Weights of a small transformer language model.
Size: 14 layers, width 192, 2 heads of 64, MLP 768 tanh GELU, vocabulary 3223, 6.27M parameters.
Architecture: LayerNorm before each block, biases, tied embeddings.
MLP neurons of a small language model. Each row is named by its layer, matrix (up: input weights) and neuron, and shows model dimensions 0-191. Each number is 500 + 50 x the weight over its row's rms, rounded and kept within 0 to 999. Numbers have three digits each.
After each neuron's rows, "fires after" lists the tokens most often just before its 100 highest values on Wikipedia text that the model never trained on; "fires on" lists the tokens most often at its 100 highest values on Wikipedia text that the model never trained on. A number after a token or word is its count.

L9.up76:436602504467530483530543513538481529565449557407391545488528581504540501572489513560480434476554497406589553555528515469555421440571487428485494504585463585484562490457486542471441436514365554569493543586516483519562476570478484491459466492439477456515466577527468507586501326503508523466462370478500478526481439508495591441562501528472516504470447447571576557483415520530563500405479520461471532479504476496503553535456568493473467458509475566546458482548457520483444578500543532529466459395432580556553456472536544459446496623528535413509521544511575488550523452454506460516
fires after: " is" 25, " was" 16, " born" 7, "," 4, " released" 4
fires on: " a" 28, " on" 18, " con" 15, " in" 13

L9.up40:491485510499516509509530408595558513520431533551485416538530479441526519554508466476515616556562442448516362540472526509537484499540460507570491520468497547551475491548524520575516479379519483437548478482462461391497458538569498591457568428520442587536476501490526418524497479497551480490553617482490491587542420479534494532560584459512477411484501463483552387503592537439445494454492588499574454452429488436524552489483450543471553469425495545478591459501506457460566480449477470460424411474394552627434520495633509530477563538509499524523495446507468411525428482568526461494
fires after: " |" 43, " (" 10, " " 5
fires on: " " 43, "im" 6, "2" 4

L6.up560:585495508520540483454577554579464437612494544486501432526508464494490444587599516377498515511452506548500477558436533489495532535537441444448444531478358471501505380518524455629447462551418508514588463542536463448521531435402416611473492564553536554469461505427472520593502441466512530515497563480581468554501548510567431554616567398511494483431504397511492508385512515501524491447519511473486484493481481431403480456450469545534468452486432506504537546529455481562548538469520448484547487506571525480516621466489456487565458530555518532515484536556475534497420493433560536497
fires after: " " 36, "==" 7, " Ch" 5, " pro" 4
fires on: "18" 20, "19" 12, "Career" 11, "f" 10, "r" 8, "20" 7

L10.up144:477480441561510533481531503496455443502558488521489510375482547484574575443472505479532649451442573537476593534486409507527376471522552478491475479452547497482510526534571538459509477487507469566451486509468474440496464514521441575562585421554451568593525465437483498412565509538460435368480505548549491454529555497574499590519438521490477600601493557532493521441565490541537466494488597382553449545512445405413525456595499517454411462565460479462604509505584499504486482543519527572449462545426520424402533455429507476516484500524500540551520508496470498507502570444454552486
fires after: " |" 45, " a" 15, " with" 10
fires on: " " 39, " B" 16, " a" 15, " b" 7, " to" 5

L4.up102:376504561547518468485492444487473534546525471531595470494468603515607491495535566479527432408478512468472555548445419503414506509488460448462613518426526457487505468496580556525433476506443504409472513500510502509555503467529605462420462585506482419456496509526416496572540526628604519533467494444532544506522528495535489562494556503475545460452522486480522533478555448473582513453517578419459484479535590438474489464507430553481515476519535506460611494430452413577475542508526525540443367543485482539421506427577508582553418577445494477434515539474515400522390518510559493446
fires after: " St" 16, " H" 13, " st" 11, "st" 9, "St" 5, " He" 5
fires on: "ad" 29, "art" 27, "ep" 10, "orm" 9, "om" 7, "ock" 4

L3.up757:449491465390498459405512387539556503524574503485476575518469511529580486435474471496506471558557507595474449575411467538482468510474473530495605556492490483419480429516458533573505484531518506497611549503474471488525415556488479479475490505576490386511482499579508608475531475558415512430462609461525554572482466487482479544543499454566490499444506487526452505466442600479517525540516475485528477411566544465476468471463504575548496476416514487560448537450553471574562510505331503507511525579548444563499548414598534609487527518434457524536383515379521498539526500420505556511
fires after: " |\n" 21, " |" 19, "\n\n" 8, "\n" 8, "|---|---|---|---|---|\n" 6, " Ch" 5
fires on: "|" 32, " Democratic" 13, "=" 13, "\"" 11, " Republican" 6

L4.up77:613563552488509518560399384504499453501493528397575487548576508473575480498478607503533477510522519470566434573526465586536542541420446526396478497535493466543478512466547540513482547497462502461467420543424460555510529515495467518480485499514485438589470494415500534510515503421498437488501494537557516566587452527493549524505543460522547574550559562533460633490527430464515477559515507488513419566518400455494489509448478515535517564378566466395488506514444413550525539504456475380453369550432417451486439473505503487415539472491461457586527589516536508560523572505422555506
fires after: " St" 14, " v" 9, " R" 9, " No" 9, "s" 7, " S" 7
fires on: "." 50, "om" 9, "ess" 9, "oy" 6, " Francis" 5, "oul" 5

L6.up408:405435545503519605465493546532478504614526537509448404459431404460547534525500489476628452495537493444417479520503528546503516494498461571480565486466480478514485511485502553476532390479463487450576527561496492528515557425450600401475507553469452532530453579442496500517511448499481487482542515477505487497558550419575510533419495474457560456511553503486589504590462543386574445474487544532602559452533511569539559558655521499489525438494466576435646436455496449562526465492518531472546486441513489490451486536457396521448429564489494511539463494560465490411377554483517498483
fires after: "6" 21, "2" 11, "." 10, "3" 9, "1" 8, "4" 7
fires on: "–" 23, "," 16, "-" 10, " (" 10, "1" 8

L6.up616:453509504502592502553499534540566504545607437554526449519508445436504458484430592431466481536520475571552453541547545469503491479536479539466501475485484540528468520423414544495462473536463479472507462490372503516504460423498469486510371458572483454482528506470583583508595453535493428590489596433518557447484559528498505512540572495598459551570543544467461557399483483501422485435415584513451496444458444484460517478516435392466484558559542589546601451542493539512488525485525415454400511451609494517450628534519479505518452559478481571445485605465481563432536476439462505492
fires after: " |" 21, " " 17, " votes" 14, "ation" 6, " hold" 6, "|" 5
fires on: " |" 44, " " 21, ":" 15, " Rank" 4

L5.up337:578493531466618589579573430504445418459606539599483487511553521485459542429521451490511452478524423506474425554430509498452435503451513475462447582461434429427551514575614555484552594529534450440524483513496446489541515512495416486433588462470485525507480509551602437502584439476503458551496536567543429518566471553476500555453515461504524491521427531596512431464503459520496526541478431574492545436473495447506516602453558377476494505524556589450510469471483566526533515419420477366562460513455560500525473561520474519441545524507552559510494542493519492461467523478510371467
fires after: " L" 38, " l" 8, " v" 8, " Cl" 7, " Bel" 6, " Sant" 6
fires on: "a" 13, "ar" 11, "il" 10, "y" 10, "en" 9, "ind" 6

L8.up381:499534456470484541463556565577441422439463539479472468496374543496529518556424544402409445571389448509507565501517481474464517490503510470503480486508607636557556462476537438497511524476484511392511466569546549490481474600511495493517454442406458503460494560513567519496490548462510547522451438496469533313508470536564466536512570531473521500488438426516544489524558428535463603428496504485424490441518423443542388542525527485440528487606535444500432540584561556470509505497545434525446487517551555484502540550527413527585558511494450491541521498588538430570477481571519459528
fires after: " " 61, "-" 12, " f" 6, "é" 4
fires on: "19" 63, "e" 4

L5.up222:484556462430520550474503439492441368605469491390433412604447423504493498508418507492468517561522487425408500503569594565439494575536537433501472561498539538486549547454489574529548536485553505451531490571571437578510533525538461565546569428432468559483474499501446466560455412571453557474492554493560474499506449388509491635529498423516479588396515553499587511488525473554489481530458592456528422444517545492457482521505492418417581508516494480476508521517501441549557598500541468501468450456458546482478530451533550429435435500523471509523465565553439537550511462503528421444
fires after: " (" 51, " |" 9, " a" 6, "c" 4
fires on: "w" 36, "c" 13, "-" 5, " |" 5, "ous" 4

L4.up606:563482543424436498530550475537474476444473506456540497465453614479521602499544490567463499427560459532408494566463436489456513444496475436563486518455568525423535451514427477539502467501524426483570468525480570482508555580440462487540434510538579522450538527450477443519522434434494486409459527544554566564533453501530548493439555417511554525400492601415569520461477547435408547493527527464514509551540459612462514463440518604530453442535448481483516548435429497549475502337502462486417476559501556503470587490612461493482536531492428477558572559442479572582469501562552487551
fires after: "\n" 22, ".\n\n" 11, "\n\n" 9, "==\n\n" 7, "===\n\n" 7, " Candidate" 7
fires on: "|" 68, " |" 32

L5.up510:552471500561529471492482495591486518408523521480581557523591453542477534560481588467510535446413497510610517477436551556605465456537547494493458519568474533526445483553483537426486510434519482463435472574538538452492459432445438556605439584521413479487371527493515539514553521525450558539411545451542544562578463461440621492498478491468596498429450535490414456457512417474460514470509447419532539476453387421473479507461516510504533535508450545601468479523530532529495465536466494621533513503484579482460461489514472494566486459626467581420487447590461495483425504472444434490
fires after: " b" 19, " s" 11, "R" 11, "b" 9, "S" 8
fires on: "ur" 17, "ch" 16, "es" 13, "us" 7, "ec" 6, "ath" 4

L4.up358:572508548533522529447376472565552450474426469484468505461570464506590447484527591504589434423513434609441538586521521554501552590495427502447562492543501468441521467515487413577557546458456559545425450551465552500427486452521515580495559457476608447512444561455514471507521465583543498554556512420506445517578445538603605448395479490476539559478495481513562544549458473491528501491465560508508512431588460508507476490446513483493530585516481482424542473501449427471433485418441476529541486406482444429522454496462522536457408528523584466507437559534443607470498479467550494429
fires after: ".S" 18, "0" 12, " A" 11, " O" 8, "5" 6, " No" 6
fires on: "." 75, "'" 19, "-" 6

L3.up699:567555521511487616428536493508519464442610452496461524550496492475465507464462450513665482527548384518501514527557423454525518529519569586455545528460498466506490535449462622529489512455437402469490487479503476513457505516524656548517529462485412432505536524516513579559575511506506519477499482452479411450410535508498500414507449572547444505528487584528456429505452532444529423396481537534386516484542509417521577471437569548508490570459446580550586432557545497546462472483473589492460496458421391473468569570500481424522432487478497559426487543511485499509463436523509481493
fires after: " |" 45, "|" 12, " %" 7, " |\n" 5, " " 4
fires on: " |" 26, " N" 24, " B" 10, " |\n" 8, "|" 5

L4.up176:457501506537462553456425479572567594496499581479507413535513487596491453488485545455483583460481482478452512462455497540532514513422470463514558435435446496548424521520465485487511450403505542475470410464505437470423553486600468529471558463441509512556516380518552511517476513539445478587519466497494468482541513470549512460452496538506538570444461477491522386444574531510443488529507502473597506475451484474583461511544469480519533536416578547542457492552450490597529482504526561429543498509405507553461586426412481530506407567559458490611470647577488615586509440394593522487
fires after: " m" 25, "M" 8, " B" 8, "." 8, " b" 6, " C" 6
fires on: "ed" 11, "ru" 10, "ro" 9, "ess" 8, "0" 8, "r" 6

L10.up332:427488480470502505490481409550488481493472482459560472499476533491518481506536465531487442515458463541538484508489528541534448545494505488496476394506424417368504384521511541520476547489462571466535461500529566476528522576450562527496529557517615577621490495452537575527482475584498552441504491534498487505539552449424448479551532523472467469589434536559488441423505600551446511523559500521527461471530397486480523598554409472465501516521521550561567407307430563471453567514594446500496407540508493520439598567524501478474574533552520556425477555455421517458466543462409430507
fires after: "-" 19, " |" 19, " R" 10, "ene" 5, " d" 4
fires on: " " 32, "u" 8, "f" 8, "to" 7, "ob" 6, "ub" 5

L9.up672:457521505476549433533479504441516499501595375502476515417523550499596457535456534379489515515539631384530531547491515493581426516518500474519532494511441497557539565499459513318478521460412445482443572454517529548463508443502458494463600447465485516473392562502569608467520442558401524508539484468517519530584493534512538568478488425421531583497406547589463502513519549452495523485483518493529503453538496477557446526483622452524512501457487480500477458549473545553468561535454481530571542485556496482484581454518495576449503467593490472518344454497418551503541496532454532500
fires after: " |" 22, " in" 14, " than" 9, ";" 8, " —;" 8, "," 6
fires on: " " 52, ")" 14, " a" 6, "00" 5, " on" 4

L5.up275:512409504474510481528525583504523490542442510348451501471478527506498499440557527480445501482536455499409450460433557453438520549510509535478518445564547508524562541601397504497481494434527511482499478596457550437486502636455512438523506517615529538482580513433596482489486465574432491446579461469506458517542492471499519481495564414422573492478424396485471509613472512541494497580572489476489488470397562510568429437470579546489457573486450518525464475530446480550446428407476482455491464513494568540558606452420541464467611470474417537460543537525513551539511609543507452541
fires after: " of" 36, "." 15, " " 11, " in" 7, " at" 4
fires on: " the" 23, "6" 9, " that" 7, "5" 6, " six" 6

L5.up92:471521481523479562486511463502507427488527470379478414446537449481593514524508482451538429488463528455396540456451518551517514493581451492533438516473525475552533413541498533480493493549498627484465587624501467509532507461469519483528574473494462420519456414475463508509632493523575429434432582662532502529468541497570457427534521393416515542471430666521423458513532528444520491457554604609500490469521468491465540590482485443520453521518526557497551541525483506540538509435538508452441488554493507527397478488571514498429491561504591476516447591480453478533512478463492464471
fires after: " |" 61
fires on: " " 58, " (" 12, " resp" 9, " |" 5, "p" 4

L4.up211:543468567511524451542515567480466509424503526521585468544599468460485564467489504544466543519481570530510545489416449461568512510553583470477483555463533432633503488558489522509513521547430564531581463486606558455439534529487439555471513459544501450519512518572380533499426448420504541570501567573502484511422557505493419448489557599539545410459496572523460525493542523518411465573580532501453525520542509437445439486531434474418524443436495473501519474561496449464452441474499627474478385450464472515574563382568494450519473498467485433462509525433398457566460424566510432523
fires after: " r" 18, "ail" 16, " R" 15, " pr" 8, " Pr" 5
fires on: "ro" 16, "ang" 14, "ail" 8, " sec" 5, "ib" 4, "ime" 4

L9.up157:440481539496535443548509460544527395560513553463521530505500425529539528499535463415457529513503496455617518524613534453484561407559420533410453498430516503528586509459412495511465551459461510475541432400498495493525481479486559519525522501516431504388466531480517461460448507549537519504475520607409539418549530524495484541568501529470521433538512483596465604534492452470502503514369525511497420559549466430475407501545500567533471432465462483502474568451548475598554518454417550536528486491525547532560450597514433425498502641487394518461553493455458499604378510510535524523
fires after: "," 32, " |" 32, "o" 5, "ro" 4
fires on: " " 62

L6.up508:479480520523438663546505474472500479496531503447519513419481524566559533472547544490561474549561458495413416573513489494572494543503512481466493524547574486438493509586522449568507470532489551555531575406372449538519512421573478536529579490511547466494447554404506524549474535561464590477545483518516521573560508445454536557368570463508476568573516465445579577494515480486559506479501528538525489501511424449500582450450560466469620428447470507409526430425530503561484427423426506479524466412448576502426478503532486474507495517514504491519424586514402514361499468535548455494
fires after: " |" 23, " A" 21, " St" 12, " an" 7
fires on: " " 23, "." 18, "-" 14, "p" 9, "t" 6

L9.up639:509569501507471446488502419472494482540532407511576480465488524501472519517548498542509393489508478535500555489598429435496419497474488600459508512537531492523414538546483544529499498545428557525544556519498496483577511481523523489487437448501438490458566495490550414564415392459610572430429518481526605476532512424526488455558449602506400554486532455501578548517548436493575549520506498589506550399473510502494499406582577495505614473532553492393425442448545449572490518474475529571507507462483488499472478578494545490476492526438458489476416502427489533577692441487455463500
fires after: " |" 68, " " 23, ";" 4
fires on: " " 69, " |" 5

L9.up132:542484395585577543446512499568522476510434503581480417585502532539491602492512530476502543515524513509482500575503537521501423442507416602585559434537473472485424487489489421524508489510498530539493548480455477520478481574567490457522543450524562510534434567470516456577590436503518590547480426481486390369535587449573460463472512490475528472480571477457523548440387435510451434500490435515572344486486464497490471493422580436483498465499514444449527406584510515531505515573414530503580562437501425505564424537525484524393526495519479498429552578575474519493504541488493477561
fires after: ":" 17, "5" 9, "4" 9, " p" 8, " f" 8, "8" 7
fires on: "." 40, "02" 4, "et" 4, "–" 4

L9.up142:460571500460517550486431456474565493502587468519513493481604504545479496369510504441588437572487454577509489532483564487489491571565491430417582459507468408528504586597474526514398476547542388506485462545488434423556420485476582488490456465579417502605551417522489491518521439575503524517441555564525489503504478493507421537530462524465518528532459456523582501525470409514530558561423470494498468434586514473511515480471612559451525588456512438485483484369534505512462538575456459546436510564489543525440517556541551497488439454558426477532527509460370452553554483532456562472
fires after: " |" 43, " " 24, "0" 12
fires on: " " 43, " |" 21, "1" 19, " was" 8, "2" 5

L4.up268:511428482438503480481524479596535421525523498493446489492468489513525597462542495452449427396535362550532486502465523444545461496548448408478517443528503470524491518495555514575572543424455564551418514513495560506532486526578539523466537499591486556469493501494458512528563535574529545453488443428546528452573497480459556504524481521645468514529477605481555543521464412482489497512435552542461444363559480545575447487447414453491437529529466524418581451567453423533415464468499498556529464594512509507531504402410545488461496432467526528540561509493457545487584643587469445460
fires after: " " 38, "N" 11, " No" 8, " co" 7, " L" 5
fires on: " |" 39, " " 28, "-" 15, "." 12

L8.up574:578483520527488552448463548504538450445534509432514498443563502549506393376452553472526491542477481524478544549450541476465551474539474516503583498481503483639457649617546630578504503470441471461470439518565392526511557477470473497442442527451499559444545455539465516540519520497558521500429450514582457556478584510565424511529480538525536516517408461484626515523540519444521400518430524491514553399473555586381515444472429594493395454475476527501510460488546526509532521484568480519424496503506422459490499461417441468489455596487440519528441532488476529457497460535509572473
fires after: " " 56, " |" 19, "iam" 4
fires on: "0" 35, " " 16, "1" 10, " |" 9, "et" 5, "i" 4

L6.up68:550503571474562534530529407553493496421462448418516397538470503408489606450549508460520537485549523453468539588630469483515471476440471538401452503449511531452419515495579544536485520462428519522469631491533509572551528503486477594561458531564488576424516486400497549577438484522474410448465567502592507508573428421510496409506495525527453623475469509482472563438415462432540510592553466445426513553540463435515470477449507466513502529562458545499474472488444377456468520438513490527585549405489552556546539476514530437479498509530494553627476499494476485487526544500513524514
fires after: " R" 14, " No" 14, " W" 12, " Ro" 9, " Jo" 8, " San" 5
fires on: "." 32, "a" 17, "an" 10, "ch" 7, "ast" 6, " Francis" 5

L6.up624:501515477422475459585574457550523499533431544467547457416468586473467507525474517465447479500407476576508518450416519529488507528458497482470444509419452546543481471473515389507455406496436537446442587453513557536541495588489441464494479472591486652443453524437562443556501552568475557560535458455483485403535517427450474592598603462507514458494510456520467501396499473526503496410408467458534497494486431528478577480512521466496513479512534538404513522519455426434492466515548496552501559510573589535547595610476441540481470537489450502543531506611504504583456472531569453611
fires after: " " 90, " c" 4
fires on: "20" 69, "15" 8, "19" 6

L6.up447:544537533477553555529481552586443532493524463503464557537498495488566512383547520575525389526458501617446419500525501481503522574574444518469455495522489542468486479565534529532513521486449565506601454476535533458444514500552504490402599475470555521456451472492485500503517581555495517540480475509592562423620461460516487554470535544511504443538449450566543460604529426595539470474502536566593408411538468510464357419476498473515532392478457421484538464424475461493522455498561528614483488461417522488452410470512495463408585454425512423447531556494493472510438520441534476449
fires after: " A" 27, " C" 9, " an" 8, " c" 7, "A" 7, " " 6
fires on: "le" 35, "t" 10, "ust" 10, "ou" 7, "ord" 7, "se" 5

L4.up675:632512469477542417489529505490516409505464510500490516515460533505577514426456476615457491501556398620551538502535527440557501505488515497472492573422502516519582564514507447452491569563474490487601499459459430412491512485508522438564558444525475460494405558604493490482534513522508547441516540478553510497473550566484448529532500510491465475530435583486507550526536566468470440419484490509473438525522415495537454513501487560567535420471500561600470594453519430513388431567389539587413376482453539473567481564450457386462611470521530539483587525496460513483492455471513476580
fires after: " r" 23, " d" 9, " sub" 8, " en" 5, " cont" 5
fires on: "ail" 15, "urb" 13, "ain" 11, "iver" 9, "ens" 6, "orn" 5

L8.up157:553442505431447519419482428498500460608506511441531444479421477458531410548533575511526530574564584570487437523511462461406477515427521499407374528560592538513462654527519506466541465490486506566540488493498517509533506446473490518517416477490414477511519438510509536615470515492537531476399568511549583429566543430457555390546531493458569458478527537500510549537553533445451509564585499411551423404511481528481509508478508557422529476496483562476423515457472500518531491482483576448594535529526436516542531573516510447521454521469520504432404574530570513394541444446537558516
fires after: " |" 99
fires on: " " 75, " T" 4

L6.up458:550467466558458478509537450408470501473551521609461496463486592558495498560504509512543402540402450463478549388458425383489528568557523550439502450477449502476536604425468526567443379560413541408504514486512452548486452511488546495569486546504579516448471478472455524541466482518484533466493454418458509531623577486618538483443500515440499509507480548437572543589542477484539510507466580510561476562407521447530458545472540469521446536560448463447525507461496447534579500521543522471419508498442589416430494501468521492486482448551462586472456496526531596488576466564562467610
fires after: " |" 22, "–" 19, " the" 15, " mid" 7, "6" 6, "4" 4
fires on: " " 27, "-" 19, "0" 14, " |" 11, "8" 5, " larg" 5

L6.up416:561546449497497505432511480477499596483515501499550447436547442526562500457499536570539406496501497604508449362464427460409550490468442457517464465514540478566411527600487511528534531541424555343557520488479447453452548424499506478475468488502497477504474474554522481612473451579504505482514525520511464490459476507522549514441588543495453484432528492445618457482502373447530546539486490451577491483507462481534512459588523440464546514561323480481515549498528430571554522498435587560519502477527522535478362547556399480576565519553556490556506537503549558502560502471523472561
fires after: " |" 35, "0" 8, "6" 7, "5" 5
fires on: " (" 52, " " 37, " |" 6

L9.up69:504478471558507555480533512579552519482555488488439620647481395480502566480512608516519494543491484491526512521563622467548469587431417401490502433527432431462488492447477530495493466518515492490473496516551441453570570490516513508561549465419523476543507500485485568491442504483511500587487437420540437508503494526455596544492583473456580469535488425515596487442558454466505448477477464444650516509550570489503540475515530376562541515436446469461491554430456474520549547491519472468439517424585436469478493506375420560512433558499540586471411411530557489546457506523489498445
fires after: "," 29, "2" 13, " " 10, "1" 9, "3" 5, "8" 4
fires on: "–" 39, "/" 10, "," 6, "18" 4

L5.up155:433546584488484462538608413565474537436481482485443572446571430493585548464544423480565492500546536539518523499435529553508489549537487581445482479539404479480499503521566486490536492502503598433432536474498587575498517507561512508582496540486484542564592462487563475480447410493551504575430526415519501501537432558571504532501552534492543539554569442469482502524488412434495608527491536454422591468556439510485516609504433451456549461421481488530461429440463463563478472446430543483462434404501538444499508465501582437450536451574435462530614576503455588473484555480512474396
fires after: " L" 19, " d" 12, " P" 8, " St" 6, " D" 6, " S" 6
fires on: "u" 46, "i" 19, "age" 7, "ella" 4, "e" 4

L5.up34:418516435468501488547451459527514495535469525510470492463511472498487495513495540448496473456545510504493526538467556491546498538559530409353496459456548437493450485558502539451486458472501533479400475534485678474396453489530572426471527502478539505502530537446398553505444544601422463551479409536568428532548510437517490407458552457565597542527455587538554481509537450593429490580450492466472552439427509562518433543488570485565449484555492556463517520392612452503509460557518483518466492382525473693550544479482557499484466580554503507519507453520535542503461524523465491494
fires after: "." 33, ":" 13, "N" 10, " B" 4
fires on: " " 95, "us" 4

L6.up8:562516520494502465526626463524469480599564449452516471485496536453530441523532514499524484523533534619488514507570522481590454500423494565518550463419457399540625424590481527533413510608543511405576503507425494486542546530578492397502472442510446536524464549558505493467648471423537462482528514473476498497476546437507527453451530511563477528498551396526494605482461511438504507480499497473544525491480518536515510387524445465544546392449475449441573462516450458507448435540459488406476435524509511500428530535515499478470551533555557509490437454446550564617483442485484381410
fires after: " " 33, " votes" 9, " age" 4, "ome" 4, ")" 4
fires on: " |" 56, " was" 6, " of" 6, "4" 5, "3" 4

L4.up604:552591449427512510467420425548485544519547519524560417489596553549534506511575535505571471473492538513457455517551517524476522559497560469445443495395475512545470480487565456561474457407443567539520468469477557528433471525311441469447461488442508487527542471528434588514431493419469546478526469484485581483485474565538479550539467479539487540493415505523503552563434454500620464472499448416636484542481485476484574534531510525501631436413470473545596500462520479521404533484550493507510485443475587519436436423511482525446471542445483500479573503494461448515494533387525543622
fires after: " Ar" 24, " ar" 12, " Mer" 7, " mod" 7, "in" 5, " Lab" 5
fires on: "ch" 42, "el" 13, "ts" 7, "ing" 7, "'" 5

L5.up142:485372474420498563572553395509536429611511420432580512543528476506451525446501572545568472487546432532446452521478521481586536490559519535471443492478543405532489481487507497540520497477457617522538481565564472450574555485498507502554474476518525607519337521436476587493466567495453438458465486425537506494538439514475521386461515524555489529553465498555545518476485461520468539455459455486565514447535430512517513495471462505448484464450471500408535391558511393488429444453492451451442476391529595469490599540517537544449535468546519529527561562616546506557466483501593479508
fires after: " " 27, "\n" 12, " v" 5, " D" 5, " c" 5, " W" 5
fires on: "." 56, " |" 25, " " 15

L8.up478:528495510582439450494456547436545484480598564524501493543521541529465575512485540535425566576493475466473530459513553499453613487455559505517522487525609530582546523508436463456461540462482462553541528545545454524513521473514459432507575577484475493444613480505479518599463463478511466505439480490444566437395548516579448553454556499449516540524446351503426513438472491496451534495409478443502562554506497483467468531486420524485534499451512551427546481469406418583481394469345521527501528494504528543607548416523547460485549480523387508502392508544588451530506516484451607489
fires after: "%" 34, " " 22, "." 16, " —" 12, "av" 5
fires on: " |\n" 46, " |" 10, "1" 7, "5" 5, "4" 4, "2" 4

L4.up37:428494465533430506410443443504470481541672490521587542483437442521481538575544548509431406491498480488523535527442482570506462537463555495502494460474506575535547459437502433543518450490451517485438504483517519464492517491464500531479412472547453511443547486438442560544514574487417506391488562535533497504542459480612486494478652530501506494476542614554494391508564445497498541551551519552650449530569550527470471460471519485460587474530430554408526452433546594514518495510509529503385562417481551546506452518505448515453507396487587447566429455420482524524501526513464462447
fires after: " " 57, " |" 23, "0" 7, "," 4
fires on: " |" 71, " —" 8, " –" 7

L8.up597:458429499423483502593544464465493445528531414580451582505631517564531479481575579514507515522608589483513548553574492395434588505517448461483549503512453516527587406520535522504486549494413488524498399509526425470513519510413528549398488466513489475436495542549496454497474539522547505529426593448515458548464495429511466471592533379485503465545484580516428522501533493531504501395478562382484528478519428543570387518528537523558441500445546517495485476564499483456551460489535456564443532476457570501540558512476459418522471473486449523563382489525431564506411466490515584541
fires after: " " 31, " e" 12, " there" 8, " c" 6
fires on: " |" 26, " or" 11, " al" 10, "arl" 7, " were" 6, "97" 5

L4.up277:554553489552444458535446503451487471443530518521528443610499530516507497551397364573496548531387479545454491525461606545402525479503523468491450426472541644506433509503408530491477522557492484431506485547508470467518496500454522470505512506479431518482504550470488578538544555456457497515506477369537547428490550523477437430445513514459493550444538487504508554488572517553564516407520448540516546540423509508492489531529470593652448501615467400540497491560451495549541485540473368538439458501500529380525491487437497468545421427444527594494503509539485483507482618517567445504
fires after: "19" 19, "umb" 13, "20" 8, " such" 7, " |\n" 7, " known" 7
fires on: "ent" 30, " as" 14, "|---|---|\n" 7, "01" 6

L4.up643:516443437432533574446511486426508454506561623534506444575454531446502553466482556530529506515573441494518450489499549491504565447581531487411477581421563447525538520556484458420520508425449549478483393464509553487548542568415559443483533579515484428488443525499461477481483476408404503450491608535509595507491601526511495535432473442493548505469569510512472501462402478480556600461498530495492517523532530508475486480496449474552556453381544542395560511327536459491452461541480416464543495547469515427537516579509466539450543486452521585519473510524561478610475463595463554508
fires after: " Ar" 31, " G" 20, " ar" 15
fires on: "ul" 21, "ch" 20, "ill" 12, "ts" 10, "ct" 4

L10.up274:552546487451482495573463604521573523468500502471538506529518456554505472560475566450501603430524566570534490487435473548510512412491461481474508447567494519487560542493554414384506547491568497510524469492448374557639539539498451457505484449435419475499472541491428532484498534522579446453431549515486477520628427501491488547538592480499565525585447489463496453521545473413537480553423590426478567509501503472575447534401539531515435507435512504496549477417499436492497475399474471504488364498546431514593525527539492505458475408503501507447585577414435600503507533440480464488
fires after: " for" 15, " of" 14, " de" 11, " in" 11, " from" 7, " at" 7
fires on: " a" 73, "gr" 6, " la" 4, "ep" 4

L8.up223:481465514494531505460481526603522578534461547505476463532421499448516545479543518487477603590622473409557433539537485473515513510503520514480482489501555517512465533543523519422384461477522469460490401484526495434538378511478494535525480519548435445487469429419534570547536547501524499493442430490512468514458515458612463442508544469380555519447461479528529441493518467539439519523506493430533583501547496413461541491570512515453413492456398462544399495466532492587506602494400494442492538567549549483541515483597473581499413574618411517501432595473522479511481644496530555515
fires after: " |" 44, " " 33, " mm" 4
fires on: " " 43, " |\n" 10, "0" 7, " |" 5, "1" 5, " (" 4

L5.up16:553459562390505513579549431418549429519474520544529554517583462463481477537369497481481570508530496534506425546453552466517506405510530439484528554362525527453476560506499441422500487404551484543518507551503478497522444552449496442489494501477426580463606532585561453653548443491496522451512435525555633463494583487529587530501492403512508548532537508582501542540519450486528532527553565476507524459491532506482400539491535532497438481623487524521437471514469398465492468400543536473478433461459428477444494541494572533372457462516451551481461531527545466440483449489481544517
fires after: " G" 14, " g" 12, " Met" 8, " ad" 6, "ig" 6, " f" 6
fires on: "rop" 20, "ut" 13, "ur" 9, "it" 7, "all" 7, "mit" 6